config.toml
head_dim = 32
vocab_size = 4096
norm_eps = 1e-05
warmup_steps = 200
decay_shape = "square"
train_tokens = 834500000
steps = 6367
dataset = "wikipedia_en"
MLP neurons of a small language model. Each row is named by its layer, matrix (up: input weights) and neuron, and shows model dimensions 256-383. Each number is 500 + 25 x the weight over its row's rms, rounded and kept within 0 to 999. Numbers have three digits each.
A block is one neuron, or neurons of one layer that tend to fire together. After each block is what it responds to, as a language model described it from the Wikipedia text at the highest values.

L6.up83:508479523529491510534523450486489465476517541503495537509499474465536478458512477535465481566505483509484486457516510520517485481500488521487470487523528514481512526481524473538528490512539494482481493490461507501515477497452496481442484523445496490512501546473436562525525503500544496501516511537477511500520529501474485469496520509495495497493547523511465514487479480476492549495541
L6.up122:470516473457498526492521465487485499533536477483499528517496507496460500489516523509455491463509520462437499495466531488481525506435497495508500494502507475538484500490498523501562514501495570452472490526518542483509511515529505479475518470523464491508517515508529471456531494492468519488487521474523499470492495561507530545497469498483524475486462498477450475504482500482502460475470
L6.up230:515523509530511491506497475517530534525474500535502476504471488530535546501495511549495539521526535476463479480520519503536485496516493506494454483490494492489520482501533499486554497477507484527462493490482523509510528494487499557511497488491491509528484554444526501522471511502529493526505455468476451518484500497521493534512495529490484473518458532461496538464538497508526533513491
L6.up319:528519458495486450488494467508499478477507486471463469490538500476442516494507494506462493484471523483499532482518498531463491525464524557537514481530497468481458543491508494519466486496505530528507476500499537518511504495492469495484492512539505505485483447493517443512501497524511537490539497517535510491513535513504522462533505499526535518506545502505524513498528503561493520507497
L6.up383:448538511491475515523487483528484498505505512496535499481469516485475509525505509504467491502471509542497516500477509457470477509519502525468495488500516503499535481505550475515520474492467538502510516531526475519534551501495506488515551483479516457500489522453506502494494520523499506488480459482513498470470535458524494513502477512454535515551494477503531468502482548494464480529481
L6.up523:532509532511499533503513494568479506493506507516533466472519507454468553470490491534492464499506529426522523498480528536506522534495502565536445474501479486464478566535549507524549471505524524537519520444448535508523543511499488511519523514470496487517476502497492507521528474454528481510523522465504512505489512476508500461489486500524485493475467536508500485556460493485497522509495
L6.up580:491497501550507498500454521491516501493521510501490471497472513535494519521471505509517515475477512472479524464481491520536471493498506514522491524488533481506479536494509493538485541471511536483537504495489492478484531480501507503507458479493514530456468461514526457467418476486462498511540498481527501509507531513454512502506494468505485485483493484492521475498509457490545484531504
L6.up641:497504481479497492498518484523532466482495447494488465508491483469484473483528505488499493484526506529510447508539519500519531511435478506524479451502469492499531493509489470537471518484496470437505547508509491484520527503533465509494481486512506526468515500485516516505443493508476499480527464502511478495496499527471515521473500461506489470474507528465550465516509493480504480504494
Commas closing a sentence-opening adverbial phrase, often a date, time span or "According to…", just before the subject, as in "From 1968 to 1970, Tetzlaff" or "As mayor, Finlay".

L10.up522:517487494528538487457501501520514517503555484454511450515473474500497482500496489546497505494461489484471536465511525493526468509526511523526499547517554473497477507455504527468506487509470517468525504494493468515497503482506510534515496490495514516504511477483473483518494476528513512502513509474480514511497486485496457528409507495497503494499507547527474516449488473522510508496530
Commas, including ones fused with a closing quote, ending a clause or list item mid-sentence, e.g. "Shinoa, Yu", "insurance, underwriting", "decreased, with".

L8.up10:470486511521503533448510501519509522484523476503509525478498470536484508537528500517513473501522521480527523515458470512522503507533546511503509497496521518491510482520480523524506510465523524519465494465529509498492521489572491562508490490533505519459495498503509481517492468480500506491513492509493512514464531529484489500481501481481509487535478494489482469496468522448477477525511
L8.up102:537523486466526534455452505525437479464487506512493475486491485485466523504498503555487533493502516443474530528444500478519475487481483480499441497519515531482475488488541513476552508523482462522480448478470492521515508514505517518495541460503527522536487517467499474539443527475499525516525505444500489550426546505535481478468496537473507493499472554565472521478519502549503493469521
L8.up150:481498511531563521442492502545509516504489490453484507470420484502518511468515506500497546518511482501473479492518489512488531540468524507506480487555501464484500475505464497492515457484476523477531514528502513521491528512473463518469464493496498514513492535457462512464459504514519474494473519481477491472545485516550497514487468497538524481489535510497515518461479503468442470443499
L8.up261:476499456481527475567459471523495520518484506483542509504493526498455453511485528526516568519488488482547497516505518529459530492490473544482495498501490519481500484542485469478528476557498516443474464462502500482495470510499530513518492504479515494507496522458515544520501477502495510477513533495547432506523494544510480463486552516472508517510516485496509510530498466495509499508540
L8.up314:449507477492505541466469472538522497506484513524501549524477507483492498509449471514524520516475521464496500532483511520517496503541476515474484456500510514473507471509540481520502503482513502460497510544471509502477491506521479486505504489512466504487520510501472482524454464483514480527516506497481525533497528522512501508470491546497493498527543475545495449487523445493546485496564
L8.up318:513494492473457481496491490551483527524516510539490483470489547544534496500508498503519540485480484480470541451499539480545502513453472503525504522530490492498462473472550494503533481544526507494494500491544521514465523494487524493500468505439507493506519513466492488467497507500503484501460524488500515501515480494507494501566534477479504481515493496486522454522505502475514481525433
L8.up438:494467506465524510462495473515525527514542498530484511503453454530534496509480505560519506466551517476454494518496512501484469507513493507500567483448523560486494461481514510485527514502455540514498492514508516494475474505475477570500469475504518496494501569502484476513508514470506511505507536515506473489526495501500506433506501503488479463495505454504473493515443491488507497509486
L8.up533:453496485487476534454509530457502529529556458504435501453465527493530512542499502528495499495481485500492481483547502498485491454521480509507486489535491541504483529506507541470539488498455506478446454472447490468480486479513507509479524487479550485487535514464529525533497504465496489500491550466504481492496489527530521530511484490479484455500563532505444486483442533477490464482504
Commas after a completed main clause, before continuations like and, but, which, damaging; also abbreviation periods (Rs., Inn.) and numbers after dashes.

L6.up8:517536479476478491526484488461514500528502579492508531492430546463485492532486470499489493489524463503496486493525468513513477482537498485517503497507489498522496540492495454511504510515495497471518427494460497503476496497497541512499486503504470506503483534539504474492477518543515527505514531480484477436478471540526488556491503488447488502527535490496515482484499516480524508530517
L6.up137:529485453506497490510487495489531515507496529524485556497473492466475482524518466521485549513513507515536497477534478538490495485496477509521507489536482471498480510490499489471501483507471471481525461503458497481521459473544514463488499519524551471506498580498505459488492551495464506535525492511491477482434485562503454530499499494457499484488512467506516505492518455451495533506483
L6.up272:550475468500471552513493484451520522486513518496513515490496502528449515528522481479464480491513524512475485484479542496519524504475500507508487512557496482517480538486509500490473552557473527514482505540477484557479484475489532527508485519542512510465482512488494518501504511491468515566503517464509525493542490515515474521439526500501513488491491472506464474544523460492512504508515
L6.up526:507539499489508492508507495455498472540494501511510512453490476523488511547519485534494523511531529542519498501496533506509511519473474505545473469500495510486473517483492486485515445478491463489498509529458476539511492492512521506515470473535542499469496493518550481507502561477487511503532520514532522500454566507506478498488546493486493526494500497505489519442478515493458508499521
L6.up552:522495488465479535504532516445506520498479499504498526523483513497514500495478455523509496531516521521530492488507524519532460487527513508529519486470452543463472492474504467471523546523477509526514469509459499513509491492533535464505499513496514501488460516534509474504525475520473527499523515500501463462525511525554503555483471442439491493534536504501553505496529481468500494525516
L6.up639:507489475478495532536531439499503523510538522484435507526510465460541502503534454522497521484512494548500481516501522504496521487521507492489534538528449473475489456452504458508509518488476531504486512474481514466484436504543490486519510503523494490473489514556504490524481548532469498513475496510473531495500489515523485482513462469517529524548512511466518461503517516475494517488489
L6.up704:532488485468496498503492474430526489512499508507489531496455511468492486540491451520498528510525487521522488476531513541515513501512496528542535495506485496492495506511496471483505499510477484481523458502478479481514456475566520480487513523527500481481478546518510472531508530542458515543517517494480477480466505561528473542490504474437505485494488484515532488478497493460485493522509
L6.up711:506484515489539480542514507450497492498515495490491496486479502469491475502510496509504539587511515486486472500494551506494522502505459559551524536484452511503480499527492508511492513493497512524520501510522498526487505464549494515512473489502492511490518542529518494489483551535468515531500507504454481480433475525505514525535512427485488522536540493535534508487556494460462468532499
Final period or closing mark plus blank line ending a Wikipedia paragraph, list or table, usually before a new section heading (==) or "The".

L10.up464:501486509459477536516489490506476507500535499492469518458500515516485541505499564512543531497516481540511502500495533536537521487483463503483485438503525480469468466500529527507487515507512530493455507502477497485484450510501457497492499510513516470502480501491486516508444542499519464524512501467495462533423472540511491501486511518503513529410510511505509514465457513514483466469521
Sentence-ending periods before a new sentence (census density lines, bios, game recaps), and decimal points inside numbers in stat tables, as in 2.1, 5.0.